Weights of a small GPT-style language model, trained from scratch on English Wikipedia.
Training: a variant of Muon for these matrices, 439M tokens.
MLP neurons of a small language model. Each row is named by its layer, matrix (up: input weights) and neuron, and shows model dimensions 32-159. Each number is 128 + 24 x the weight over its row's rms, rounded and kept within 0 to 255.
Before each neuron's rows, "fires after" lists the tokens most often just before its 100 highest values on Wikipedia text that the model never trained on.

fires after: " |", "==", "3", " ", "|"
L5.up66 [105 123 149 135 154 112 157 119 146 104 157 105 109 135 140 145 130 109 159 122  86 123 123 139 151  72 128 123 133 146 169 140 100 133 142 121 110 173 110 137  88 134 127 141 133 112 108 134 117 118  99 133 120 114 130 150  87 132  75 107 135 111 121 171 114 121 109 125 159 100 122 139 161 149  88  99 143 156  79 171  98 132 138 145 106 118 108 135  89 152 126 156 175 123 124 125 145 113 138 169 127 119 111 119 106 146 126 149 139 160  97 165 147 174 141 109 110 102 117 106 146 105  69 124 168 121 114 152]

fires after: " |", "2", "3", "1"
L8.up176 [126  99 157 121 123 101 118  95 143 128  99 131 152 119 154 163 122 158  66 121 111  94 119 146 130 139 139 119 138 115 100 149 104 118  86 153 106 110 126 120 146 105 141 165 131 151 132 147 146 149  99 149 154 136 142 167 142 110 152 132  94 142 148 107 135 114 123 124 130 120 143 158 115 121 103 145  99 108 114  94 134 117 123 127 104 146  98  98 145 180 113 151 129 109 136 112 124 108 133 104 118 125 125  99  96 150 101  86 161 119 130 122 145 115 104 133 146 113  97 107 129  82 141 136 125 152 148 118]

fires after: "|", "-", " Party", "–", " |"
L6.up598 [126 159 148 152 124 109 131 128 105 124 141 113  94 165 125 132 114 120 157 110  99 123  86 129  96  90 162 132 106 134 123 125 151 110  88 168 100  88 161 167 114 134 111 134 140 141 168 124  93 129 111  93 122 129 112 141 123 100 119 123  86 144 124 155 175 119 202 135 103 190 107 117 135 153 102 128 149 166  70 169 148 116 152 152 112  99 125 119 113 119 138 104 135  94 133 151  76 139 151 134 132 143 101 108  96 174 104 138 143  91 142 171 143 138  96  88 162 134 116 117 128 143 112 140 116 145 161 133]

fires after: " ", " |", "100"
L5.up1329 [150 105 124 116 111 156 126 136 120 135 116 137 103 150  78 135 159  97 102 154 105 111 138 129 177 149 148 173  87 100 104 151  94  89 110 105 133 110 135 159 149 168 106 113 128 155 135 112 150 125 111 109 147 146  93 143 146 159 121 115 118 122 109 144 151 133  90 108 116 107 170 166 118  98 133 103 104 120 141 109 111 116  88 103 134 111 105 126 133 130 100 124 157 107 131 124  80 157 144 153 108 123 146 160 118  99 149 187 123 125 109 144 140 171 126 115 125 119 113 159 125  84 168 170 132 149 181 152]

fires after: ",", " ", ".", " (", " in"
L5.up220 [164 139  98 135 122 182 104 134  97 145 172 118  98 141 139 160 102 145 113 118 148 124 179 144 110 120 147 165 196 156 105 146 131 158 140  94 115 119  83 147 163 135 133 155 120 135 152 184 125 145 108 152  99  88 190 159  86 129 142 105 146  93 118 132 127 103 112  86  82 143 124 146 157 101 111 101 139 127  93 161 105 137 147 140 123 146 141 115 193 145 126 132  75 144 132 156 129 115 115 110 143 147 132 127 127 115 140 107 108 151  78 123 158 130 135 101  97  95 110 151 116 116 124 122 108 166 128 178]

fires after: " ", " (", " ab", " sur", " Ab", " dis"
L6.up150 [135 107 113 181 137 118 144 182  99 125 179 109 130 128 128  70 121  87 144 170 162 118 107 150 168 132 134 134 134  63  90 124 127 116 134  86 148 111 128 113 123 138 101 121 128 154 109 145 122 143 179 135 124  82 144 105 112 125 115  91 153 147 113 126 119 127  91 119 125 128  87 149 140 126  80 128 132 153 151 136 151 154 119 107 143  69 128  96 125  97 125 119 121 123 115 137 115 120 157 141 114 155 145 139 130 125 104 137  83 122 107 100 151 101 110 107 115 105  73 158 138  88 140 135 112 151 117 118]

fires after: " ", "'\n", "ed"
L6.up1235 [ 86 112 125 141 121 122 130 134 106 123 162 121 127 150 111 144 124 140 134  63 174 116 110 159 163  82 174  87 147 134 133 115 145 137 158  97 161 137  85 150 118  90 142 120 141 129 123 144 115 159 136 133 146 132 112 158 116 127 169 134 141 124 105 106 150 145 141 145 116 146 167 132 119 118 127 142 117 114 143 149 134 101 160 148 139  84 139  75 130 107 108 134 158 136 154 153 113 159  98 140  93  79 111 114 174 156 138 118 101  78  83 113 128 181 138 100 160 129 127 135 105 178 162 102 102 153 151 109]

fires after: "|", " |", " ", "."
L5.up1028 [144 138 135 135 132  83 161 119 110 124 134 143 103 113 125 138 148 128 136 125 101 118 104 176 103 120 162 108 169 136 123 139 129 136 122 199 134 125 161 110 194 162  86 129 125 116 131 154  89  98 180 127 140  96 125 127 174 146 130 107 133 134 162  83 152 139  98 111 120 141 152 138 139 136 137 104 125 163 126 164 163 166 128 162 114 142 140 103 112 128 150 129 133 153 130 105 125 106 100 127 103 139 162  74 123 137 162 116 111 165  57 183 111 112 116 142 110 154 109 121  93 136 136 157 136 160  83 105]

fires after: ".", " Q", " Z", ":", " s", " T"
L8.up462 [104 135 139 127  91 185 164 125 126 151 153 159 101 137 165  93 136 120  96 160  93 151 101 181 116 167 142 101 117 168 158 112 132 138 121 126 110 167 127 160 101 113  78  99 111 136  96 128 139 121 133 142  87 150 111 122 141 102 108 118 151 140 119 161 109 188 148 123 139 174 110 132  72  94 176 148 172 151 122 116 131 150 100 144 135 156 135 141 164 100  91 129 107  58 147 137 143 162  57 140 116 139 116 112 121 109  89 117 124 148 144 102 139 125 111 160 102 136 131  92 108 145 133  91  91 168 141 176]

fires after: " |", " W", " L", " "
L4.up896 [ 73  87 111 110 120 158 122 183 158 126 134 165 116 165 149 135 105  96 157 141 118  92  80 139 169 183 156 136 103 143  96 127 116 129 130 168  84 163 111 152 136 104 119 120 138 110 137 134 120 131 132 127 137  81 123 124 110 153 128  84 157 143 152 105 118 124 158 175 128  93 102 149 169 131 160 109 138 129 148  89 153 165 133 111 137 122 113 150 149 140 117 145 156 133 126 145 143 172 121 128 160  98  71 101 151 119 140 106 116 145 154 130 160 158 128 121  69 126 123 118 134 147 141 122 123 109 145 117]

fires after: ",", "."
L6.up802 [121 115 198 132 101 138 132 133 153 144 160 135 109 129  80 142 114  70 107 160  82 130 156 115 146  96 153 112 178 182 156 147 137 129 150 110 122 158 133 128 138 162 148 147 156 116 148 147 123 136 134 131 110 133 164 122 112 135 124  98 142 145 151 139 188 139 106 114 138 125 156 149  99 130 158 121 133 136 114 131 129 112 129 150 140 152 116 134 149 136 174 181 115 148 137 141  96 102 165  86 135 156 121 123 134 104 138 111  75 101 104 125 164 122 147  83 101 115 138 123 130 146 105  93 130  67 126 143]

fires after: " |", " =", ";", " Location", " ass", "end"
L6.up349 [117 160 121 156 143 138 125 142  92 165 186 116  86 187 110 115 120 140 131 140 105 149 104  93  98 164 120 109 122 139 128 124 149 104 114 107  95 129  99 160 129 115 117 154 145 114 159 120 117 129 127 155 121 148 127  95 139 134 143 107 190 109 131 139 166 144  77 142 161 118 111 132 135 115 136 110 171 122 104 112 131 185 114 137 111  82 139 134 117 117 136 107 119 138 107 153 117 119  94 130 126 138 120 113  95 165 142 135 120 123 129 138 179 132 143  53 186  83 129 132  97 166 134 152 127 153 153 126]

fires after: " P", " (", " G", " N", " V", "{"
L5.up495 [116 171 131 120 112 145 135 143 112  93 119 120 138 161  77 127 110 117 132 116 100  85 151 110 153  90 148 140 126  87  97 151 132 124 116 119 105 122 151 117 145 101 143 112 163 132 141 140 141 136 182 153 155 135  90 128 139 135  62 145 157  86 108 146 159  84 158 131 109  99 116 123 126 136 118 153 123  61 105 131 138  80 149 132 148 169  94 139 145 102 131 158 182 183 113 148 101 119 189 124 105 106 164 155 122  92 136 136 141  99 143 140 156  79  79  90 107 138 133 143 129 153  97 108 132 153 168  99]

fires after: " was", " is", " be", " were", " are", " and"
L4.up365 [116 116 117 149 136 127 109 153 145 108 118 113 132 158 108 167 138 130 119 141  81 105 105 130 139 110 150 129 134 172 101 120 139 122 163 115 129 137 124 131 131  94 124 113  56 177  97 118  99 151 179  92  89  96  93  98 169 118 130 128 118  76 127 120 180 154 138 135 144 147 122  94 114 117 154 122 131 154 111 115  69 122 114 107 155 132 139 112 109  84 134 150 143 125 151 162 142  90 124 137 124 119  99 154  95 153 141 143 134 108  82 122 133 164 170 144  88  83 147 158 129 155 149  98 106 122  88  94]

fires after: " |", " ", "1", " M", "|", " No"
L4.up1419 [129 119 137 117 133  88 112 105 121 128 147 127 143 113 148 157 133 177 135 123 113 122 142 133 114 181 168 167 178 101 115 130 115 149 128 166 129 177 132 112 120 161  80 135 143  72 141 125 145 131 152 148 126 172  96 158 127 131 104 104  87 111  85  98 176 131 147 120 119 104 145 164  67 146 113 114 104 179 130 169 152  89 142 129 140 150 138 124 130 138 176 145 111 129 132 120  74 162 177 134  96 125 120 146 134 147 136 140 136  83  98 139 133 170 141 100 128 132 152 100  80 140  97 119 136 175  97 126]

fires after: " ", "-"
L5.up114 [137 101 129 109 143 119 117 164 181 149 122 114 105 111 141 129 121 120 102 132 125 114 113 121 158 114 168 104 145 115 119 109 115  99  97 127 150 127 123 111 122 127 110 153 122 110 158 163 145 146 139 132 137 136 171 124 149 107 123 141  94 121  80 111  89 155  99 117 117 137 138 131 139 135 120 142 135 158 132 144 183 114  85 198  95 156 120 164 114 150 118  90 105 163 121 151 121 118 108  83 146 121 108 128 175 126  99 136 147 115 105 105 174 142 119 143 107 108 156  92 118 149 118 156 127 144 102 148]

fires after: " V", "ov", "v", "av", "iv"
L5.up785 [ 78 125 136  96 170  97 133 131 120 121 146 132 111  66 161 104 148 167 141  80 118 131  89 156 119  98 155 133 133 120 114 146 122  87 110 145  93 182 144 122 140 144  90 105 143 168 145 148 105 117 127 163 121 151 126 161 124 149 123 178 133 137  99 127 118 115 122 127 107 129 149 158 111 127 116 129 146 129  90  96 118 110 125  68 132 153 135 133 112  95 137 135  96 108 184 131 122 139 121  92 151 142 144 130 170 109  78 161 151 122 104 151 159  83 131  99 149 123 129 129  99 133 112 125  95 157  85 133]

fires after: "\n", ")\n", " |\n", ".", "'\n"
L4.up1172 [119 165 134 128 117 161 171 174 102 163 143 168 168 100 133 115 125 120 145 162 126 150 167 126 116 122 122 132 141 130 154 114 158 146 131 105 127 124 135 112 115 148 121 153 118 140 144 109 149 171 109  55 122 135 105 164 156 116 132 163 127 110 124 167 111 114 157 140 146 118 120 125  80 126 134 129 162 107 133  94 123 117  80 126 161 113 123  86 136 160 138 176 138 133 128 100 121 146 149 101 102 110 148 139 141 125 148 147 119 164 111 122 149 120 145 122  98 115 107 136 155 103 127  87  97 111 139 122]

fires after: "\n", " ", ")\n", "'\n", " n"
L5.up286 [137 150 170 154 141 123 189 188 110 126 120 119 179 119 143 142  68 155  77 132 130 111 127 124 121 121 109 127 153 129 109 125 145 106 147 159 143 170 143  90  97 160 125 156  64 116 115 123 115 150 112 151 127 148 138 121 163 140 130 137 140 157 149 168 177 150 119 145 156 155 115 146 161 139 162 161 165 128 166 107 134 144 102 119 141 114 161 124 127 146 106  82 131 170 111 112 101  96 122 113 135 109  83 130 191 155 120  96 143 126  88 134 149  95 143 124 113 124 129 180  81 106 137 115 114 122 116 135]

fires after: " of", " by", " at", " (", " V"
L4.up1505 [146 134 139 115  65 154 152 182 126 125 115 100 145 164 103 130 126 126 157 156 126 109 105 112 105 137 155 143 142 112 104  99 105 162 134 153  94 147 146 134  94 109  99  84 140 111 155 131 166 116 134 138  93 202 106 136 126 163 138 133 121 122  99 154 146 125 173 188 136 127 112  99 113  94  84 147 147  98 110  93  93 117 134 142 102  65 156 170 114 128 138 147 113 157 145 125 108 145 142 152  96 112 135 164 127 141 102 129 155 121 115 143  97 123 121 123 103 127 125  97 129  87 149 136 178 127  79 118]

fires after: " |", " "
L5.up803 [ 80 154 191 117 176 141 148 140 138 137 101 116  78 152 129 136 117 138 157 142 119 128 108 145  82 171 148 137 121 112 124 139 109 119 113 145 123 150 145 150 117 122 151 159 130 118 124  76 156 155 106 109 135 105 145 152 118 136  99 144 122 148 161 133 121 137 134 173 180  83 145 155 119 194 128 142 144 165 103 170 115 113 111 129  99 136 100 135 130 126 146 152 155 119 111 114  92  93 108 127 100 167 156 167 128 134 146 171 118 119 144 136 125 119 145 151 114 117 125 142 109 112 127 121 133 111 104  99]

fires after: " to", " can"
L8.up787 [127 112 107  90 125 141 175 134 129  94 115 156 100 114 148 112 164  93 156  63 142 141 126 121 106 110 104 115 118 121 109 146 147 165 142 183  80 166 112 128 132  97 169 125  94 124 125  78 155 165 115 164 154 105 144 120 134 141  98 130 109 116 131 135 138 135 129  98 115 132 136 162 157 143 106  80 116 121 162 101 127 147  98 162 149  95 111  92 144 123 155 141 149 128 107 153  84  75 159 118 134 136 100 206 115  88 144  88  80 152 113 107 134  88 127 174 145 144 113 140 108 125 100 136 117 123 144 138]

fires after: " ", " |", " (", ")", "."
L5.up1254 [120 150 131 135 126 141 121 152 144 124 101 114 123 104 126 116 169  96 173 190 103 101  73 108 125 124 163 130  59 157  84 114 145 132  83 126 134 134 115 182 119 186 159 139 143 141 143 107 105 169 119 147 147 142 161 101 162  92  98 130 117 144 127 141 144 160 142 148 132 138 108 155  96 137 158 141 140 118 115 138 129 133 129  87 100 106 152  97 153 105 152 145 149 217 117  59  76  88 136 167  89 125 132 131  87 157 143 150 140 132 135 106 109 123 115 144 126 143 117 114 134 117 113 118 117 160 104 113]

fires after: ".", "–", "-"
L5.up1441 [128 123 132 149 136 129 104 119 140 136 139 115  54 112 163  64 138 122  83  80 119 133 131 123  93 112 164 110 140 133 122 113 125 126 136 153 138 124 113  75 119  99 139 140 146 126 130 130 144 134 119 131 144 172  99 141 106 102  48 100 146 127 106 126 116 162 139 157 144 160 137 167 111 157 170  77 140 182 130 124 181 183 131 131 126 156 110 142 105 136 144 159 145 150 139 113 111 142  92 111 147 160 138 108 141 109 146 114 113 131 152 135 124 115 124 126 139  78  71 152 124 146 179 148 141 142 103 144]

fires after: " ", " and", " the", ","
L4.up998 [149  99 103  94 106 164 145 167 179 113 132  69 108 118 154 117 129 121  91 125 123 147 105 136  51 112 142  98 117 134 145 102 135 113 162 151 111 145 141  91 134 158 129 177  75 130 116 135 115 111 153 153 165 121 165 115  86 148 169  80 124 103 146 112  94 149 120 142 148 149 118 144 126  71 107 111 155 153 128 106 141 137 145 136 115 160 131 133 150 117 123 132 108 161 136 108 111  97 126  93 127  92  96 118 152 151 154 126 110 127 122 122 134 147 108 142 122 130 127 121 177 122 132 101 151 133 101 131]

fires after: " ", ",", " (", " (#", ";", "."
L8.up774 [132 156 152 108 116 148 145 157 112 149 158 133  90 101 110 119  93  99  91 128 180 156  83 148 108  87 117  96 175  93 127 100  98 138 107 145 150 129  92 136 147 166 135 108 156 110 159 145 136 117 175 127 158 118 127 128 120 139 153 115 125  91 121 143 149  75 103 155 120  81  90 134 163  82 116 120 139  99 141 133 174 139 119 143 123 180  98 154 123 111 147 154 146 156 144 188 134 138 105 105 159 168 120 144 137  93 117  98 110 113 137 106 147 147 140 127 138 128  67 130 105 103 168 126 144 144 139 119]

fires after: " H", " Th", " K", " G", " h", "h"
L4.up1245 [114 149  93 120 152  97 131 170 130  98 127 127  82 130 155 119 145 120 121 147 124 102 148 155 164 106 120 145 148 113 128 151 124 102 155 153 169 133 128 126 116 165 123 103 187 165 137 128 116 144 162 116 130 170  98 137 100 115 118 155 133 120  92 144 127 150 148 111 120 138 124 117 101 124  81 158 162 146 140 144 134 117 130 128  84 112 126 104 107 101 167 132 114 129 160  93 130 154 139 112 136 118 133 143 133 154 176 111  95 138  64 121 102 105 136 165 148 167 143 127 107 132 103 117 156 144 132 114]

fires after: " ", " |", " (", ")", "0", "G"
L4.up679 [ 84 115 107 169 123 184  87 130  54 167  99 128 109 117 163 148 158 136 186 147 136 104 127 115 101 129 133 104 131 105 117 143 157 157 143 125 116 125  97 142 144 144 158 159  64 119 114 144 138 168 150 152 173 113 126 154 120 122 130  74 147 130 119 152 141 155 146 138  93  90 121 113 119 147 137 137 110 119  93  86 129 149 146  92  74 139  97 139  77 146 129 144  96 102 146  96 113 144 124 140 127 124  91 132 105 109 122 123 132 137 135 126  69 128 101 124 140 158 128 184 157 139  93 139 109 144 118 138]

fires after: " |", " "
L5.up977 [121 125 106 168 130 123 140 115 119 150  91 164 108 148 156 140 113  68 116 175 149 119 109 130 123 114 170  98 106 125 133 113 129 186  90 108 121 137  83 154 143 144 142 158 133 110 114 126 122 114  86 139 131 115 146 130  94 142 117 126 142 129 141 133 144 150 143 162 130  87 115 108 134 124 196 145 124 127 102  94 108 119 129 111 120 101 116  96 159 104  98 152 159 133 131 140  72 143 143 129  91 105 113 150 146 112 124 173 102 139 147 149 132 160 167 109 105 121 144 134  94 116 149 123 114 131 139 145]

fires after: " ", ".", "-"
L5.up960 [142 113 126 136 158 112  70 130 103  88 125 134 121  92 116  95 130 127 103 122 133  97 124 138 125 131 132 116 140 119 140 142 121  99 163 137  90 126 127  62 134 181 168 163 106 153 145 118 116  98 125 160  99 137 115 125 133 131 106 124 165  95 111  97 128 137 114 118 188 152 126 130 138 129 118 123 110 147 120 152 135 129 161 181 137  82  89 144 170 141 112 127 108 155 153  91 101 167 105 109 128 103 122 133 115 156 108 140 115 130  82  89 108 136 144 126 119 119 118 108 177 117 146 108 118 112 117 130]

fires after: " |", "|", "===\n\n", "\n\n"
L4.up1177 [156 158 148 129 152 115 166 133 164 110 152 145 131 144 117 152 130 123 153 150 125  87 135 118 139 100 161 105 160 142 150 134 163 134 123 160 112 119  90 128 107 154 133 152 160 143  97 125  93  91 142 170 171 107  85 172 119 170 149 123 167 119 182 120 180 156 102 105 116 132  96  82 122 110  92 137 111 112 106 104 105 128 135 116 150 153  85 112 115 114 107 112 138 153 117 157  95 129 137 160  99 135 117 107 139 153 133 213 142 100 111 143 157  97 132 132  85 132 121 170 156 136 117 122  92 142 127 104]

fires after: " (", " to", " "
L5.up1294 [136 118 114 129 129 158 123 165 112 136 126 187  99 153  99 157 140 105 145  91 174 130 113 110  92 107 127  95 139  71 105 166 154 134 113 151 134 160 107 158 112 111 123 156 121  89 112 161 150 190 138 135 142 108 143 130 122 146 151 171 121 170  91 128 145 149 135 139  95 142 169 137 135 131 150 111 153  82 121 151 122 160  97 114 134 118 108 123 106 136 132 129 112 127  99 169  84 104 104 106 117 118 135 144 145 124 100 130 131 136 114 144 142 121 142 145 151 114 130 138 127 149 162 141  92 169 108 122]

fires after: " |", " ", "2"
L8.up1417 [134 116 120 159 147 171 115 127 174 112 111 122 118 133 111 143 101 134  83  95 143 102 170 132 169  84 120 142 117 100 122 103 102 129  85 133 115 156 148 158 134 125 122 150 117 127 154 166 141 125 104 117 114 110 118 123 150 165 130 126 124 157 100 174  85 100 139  99 144 144 157 204  89 138 135 129  99 126 111  68 151 153  82 134 131 146 134 137 160 178 138 155 144 123 120 114  91 113 168 105 118 136 130 106 142 149 172 106 147 161 107  95 158 141 116 130 120 167 104 129 150 155 163 153 127 141 135 161]

fires after: " |", " ", "3"
L5.up1235 [ 83 139 106 109 125 117 108 105 116 190 144 131  93 119 119  99 108 117  99 173 129 128 129 172 144 137 102 153 142  91 114 117 101  69 117 151 146 141 172 153 105  96 164 110 147 153 120  96 141 143 134 125 121 132 136 112 135 120 156 104 170  78 138 129 113 145 122 156 194 113 120 133 129 178 108 148 123 216 117 131  89 148 120 164 114 118  81 111 150 132 127 117 164 143  95 200 142 156 119 110  93 120 154 124 155 132 101 148 108 196 129 114 120 130 149 104 116 157 116 141 146 110 111 123 133 108  74 147]

fires after: " ", " of", " (", " at", " –"
L8.up85 [116 108 121 181 120 147 130 151 135 108 137 137 156  94 135 148 147  98 196  61 178 123  98 158 168 130 118 136 158  95  98 152 124  98 122 111 124 138 156 137 159 113 151 129 137 119 160  89 148 139 164  94 153 118 121 113 147 142 129 128 160 113 129 127 141 122 121 125 161 129 134 166 156 128 110 134 144 161 147 110 130 162 111 110 126 103 107 160 137 152 128 136 118 112 120 183 149 158 130 118 121 126 123  89 127 103 128 118 108 107 130  94 132 107 119 118 130 129 146 110 119 145  88 141 159 139 122 124]

fires after: " (", ",", " un", " is", " are", "W"
L6.up1481 [129 104 100 164 144 143 144 120 176 137 162 118 147 119  92 138  97 136 107 148 113 140 128 138 133  67 169 109 143 131 142 121 128  66 128 117 104 133  95 100 105 110 115 162 128 101 141 120 139 169 145  99 130  98 102 120 125 116 127 106 197 145  81 139 137  99 115 130 105 150 159 128 132  81  92 135 186  67 150 163 146 137 133 129 154 165 124 116 167 162 102 108 135 157 154 154 186 160 122 123 146 147 124 152 132 104 128 126  98 118 113 156 121 150 170  96 121 103 132 143 131 120 127 151 132 117 116 150]

fires after: " was", " is"
L4.up465 [156  98 130 142 146 119 130 171 168 117 150 128 154 161 135 131 155 143 118 139 145 116 131 128 158 110  98 124 190 109 104 116 136 123 101 125 188  94  94 153  99 138  82 116 106  97 128 120  86 134 153  96 133 152 142 100 112 119 141 117 130 114 112 143  96 100 141 144 135 137 136  82  76 131 112 135 136 121 125 118 136 125 101 120 154 119  89 161 138 145 175 136 148 116 105 147 131 109 161 143 128 144 111 103  98  96 156 128 147 101 117 128 126 142 137 173  93 138 105 103 154 147  90  91 109 103 132 101]

fires after: "h", " Sh", " H", " ph", " G"
L4.up244 [144 172  96 110 134 140 107 141 149 105 107 137  92 107 141 110 146 123 115 120 132 106 117 124 172  96 103 132 130  70 114 149 145 123 154  87 137 132 107 116 151 174 124 114  88  92 115 124 164 145 114 121 138  72 101 157 157 137  96 155 132 127 130 136 153 151 147 163 144 149 129 119 121 128 110 127 131 140 104 122 135 134  79 135 117 104  91 139 163 153 141 125 105 117 102  94  98 121 163 101 129 128  79 128 156 185 132  86 103 118  83 130 149 117 116 131 145 107 135 116 127 112 101  85 122 118 137 127]

fires after: " ", " with", " had", "′", " of", ","
L4.up186 [107 126 100 118 153 111 124 116  92 122 109 151  88 118 157 131 114 118  97 128 120 126 141 172 101 133  96 123 159 121 123 150 180 142 154  80 182 108 153 134 131 150 131 187 130  97 128 153 122 126 150 154 111 124 152 136 156 130 196 112 153  75 103 119 102 110 109 139 102 113 166 133 129 145 112 104 124 138 126 178  91 154 133 116 111 107 138  69 187 113 137 121 142 164 118 150 114 124 137 140 151 126 149 166 124 148 140 100 152 145 126 129 125 159 130  99 108 142 159 133 145 111 122  94 102 130 102 118]

fires after: ",", " and", " ", " &", " |", " or"
L5.up142 [123 121 197  98 136 144 112 171 111 140 122 105  80 172 128 121 143 134 142 137 130 113 109 121  93 100 114 116  96 116 124 135 184 109 136 107 101 151 147 155  91 141 114 129  82 150 113 155 109 151 118 132 157 131 152 119 131 142  69 124 120 136 159  85 131 125 111 121 137 110 141 124 121 112 125  69 155 166 131 139  82 192 119 119 131 200 103 125 122 115 139 110  92 140 124 155 142  94 115 117 149 126 118 143 133 141 147 134 143 149 141 134 109 108 115 135  97 141 111 133 193 110 139 130 151 146  79 124]

fires after: "-", "|", " |", " No"
L5.up477 [121 130 188  89 149 108 136 154  98 121 111 114 114 123 198 168 133 170 107 125  93 130 115 144 125 144 107 100 165 141 131  94 130 151 131 146 140 130 126 123 127 153 118 160 131 156 162 116  82 140 136 123 139 139 105 145 101 119 132 122 142  77 103 140 130 144 124 116  98 113 163 110 106 139  92 118 160 182 140 118 139 178 146 118 100 159 127 111 114 197 133 134 140 134 111 100 116 138 163 137  97 139 101 141 101 126 113 120 149 115 102 150 110 134 152 156 186 203 162 137  70 145 136 145 160 112 106  82]

fires after: " in", " of", " at", " on", " to"
L8.up322 [148 100 145 138  99 195 124 147 128 115 137 115 149 116 142 140 141  68 159 109 121 138 107 130 123 135 170 101 164 101  97 104  91 139 108 139 157 125 133 109 113  95  73 125 103 127 150 128 149 123 150 130 117 123 117 139 133 103 146 148  96 128  94  77 134 148 124 145 134 104 119 176 141 123  87 126 103 136  89 175 122 164 101 105 116 153 154 133 121 142 153 123 160 118 169 149 127 176 129 147 143 163 141 160 167  99  85  98 111 110 131 145 107 167 124 110 108 103 125 120 153 130 153 154 142 147 125 119]

fires after: " ", "0", "1", " was", " is"
L6.up981 [134 117  85 106 172 162 154 150 142  81 133  91 118 127 154 108  98 122 119 142 135 136 119 131 137  85 124 123 168 130 136 110 103 119 122 136 167 100 149 139 185 180  93  96 149 137 175 134 134 134 157 136  93 145 138 144 154 160 117 112 138 160  91 117 114 121 172  84 149 132 151 132  83  97  89 116 150 129 115  96 114 128 149  85 183  64 149 135 148 124 167 149 137 138 137 160 125 118 119 152  91  88 124  98 135 140 119  79 121 135 153 111 117 107  50 157  90 128 170 133 129 112 117 114 105  77 111 154]

fires after: " ", " a", " the", "-", " ("
L6.up960 [146 107 130 125 135 128 162 118 105 190 113 152 157 119  65 105 114 120 108 122  97  79 121  89 141 115 117 113 149 145 105 138 144 154 117  84 110 142  96  93 140 166 136 146 152 121 124 169 102 168  95 111 122  74 173 120 122 133 132 139 127 152 121 175  84 139 121 110 115 113 172 162 151 117 135  96 118 113 109 156 176 127 112 139 134 133 119 125 149 143 138  91 115 159  74 133  92 109 140  76 162  98 120 143 143 113 112 117 113 135 117 127 131 130 159 143 101 135 121  91 107 196 201 132 143 153 101 132]

fires after: " ", "\n", ")\n", "3"
L4.up1411 [139 119 166 138 135 124 157 139 102  83 133 109 132 143 147 145 134 186 119 134 135 131 149 119 145  84 142 132 168 104 164 155 134 167 125 140 179 139 116 122 131 151 122 122 134 121 143 164 145 115 113 142 141  99 128 150 151 131 101 102 115 107 121 152 136  97 153 120 110 114 157 142  99 163  97 115 166 163 115 177 130 100 101 147 126 124 151 120 132 124  91 123 138 115 118 119 109 155 150 143 115 106 121 169 128 148 100 121  86 110 135  85 164 113 139 100 156 101 192 125 108 152 123 107 127 113 152 135]

fires after: " K", " H", " Kal", " |", " Ch", " G"
L6.up668 [170 123  97 126 134 109  85 128 106 153 113 136 119 127  87 126 123 117  83 141 115 125 103 128 128 111 156 142 148 103  94 119 129 172 102 127  69 127 117  83 108 119 191  79 121 112 172 127 146 132 107 122 163 150 142 163 164 118  96  97 121 118 149 144 127 121 161 156 135 116 162 120 121 134 112 142 118  97  97 105 100 164 119 129  89 138 129 127 129 126 149 111 122 107 116 126 142 132 130 136 119  83 101 103 144 139  86  93 122 111 120 142 140 114 146  85 129  87 109 123 121 123 121 109 188 171 118 142]

fires after: " the", " The", " |", "The"
L4.up864 [112 120 123 122 113 100 135 107 155 144 145 100 129 134 170 148 142 146  87 163 144 152  96 149 107 116 115  97 138  95 135  75 120 146 126 156 148  97 130 109 115 135 125 119 115 120  94 126 123 125 153  81  97 124 140  89 130 106 144 128 127 114 135 141 122 143 105 118 118 137  54 135 110 137 150 154 133 187 143 104  98 122 139 147 135 118 155 121 131  86 141  94 184 120 116 159 138 141 154 144 139 147 130 140 154 158 145 138 159 166 106 145 110 154 122 114 126 174  78 130 145 108  71 170 104 113 148 119]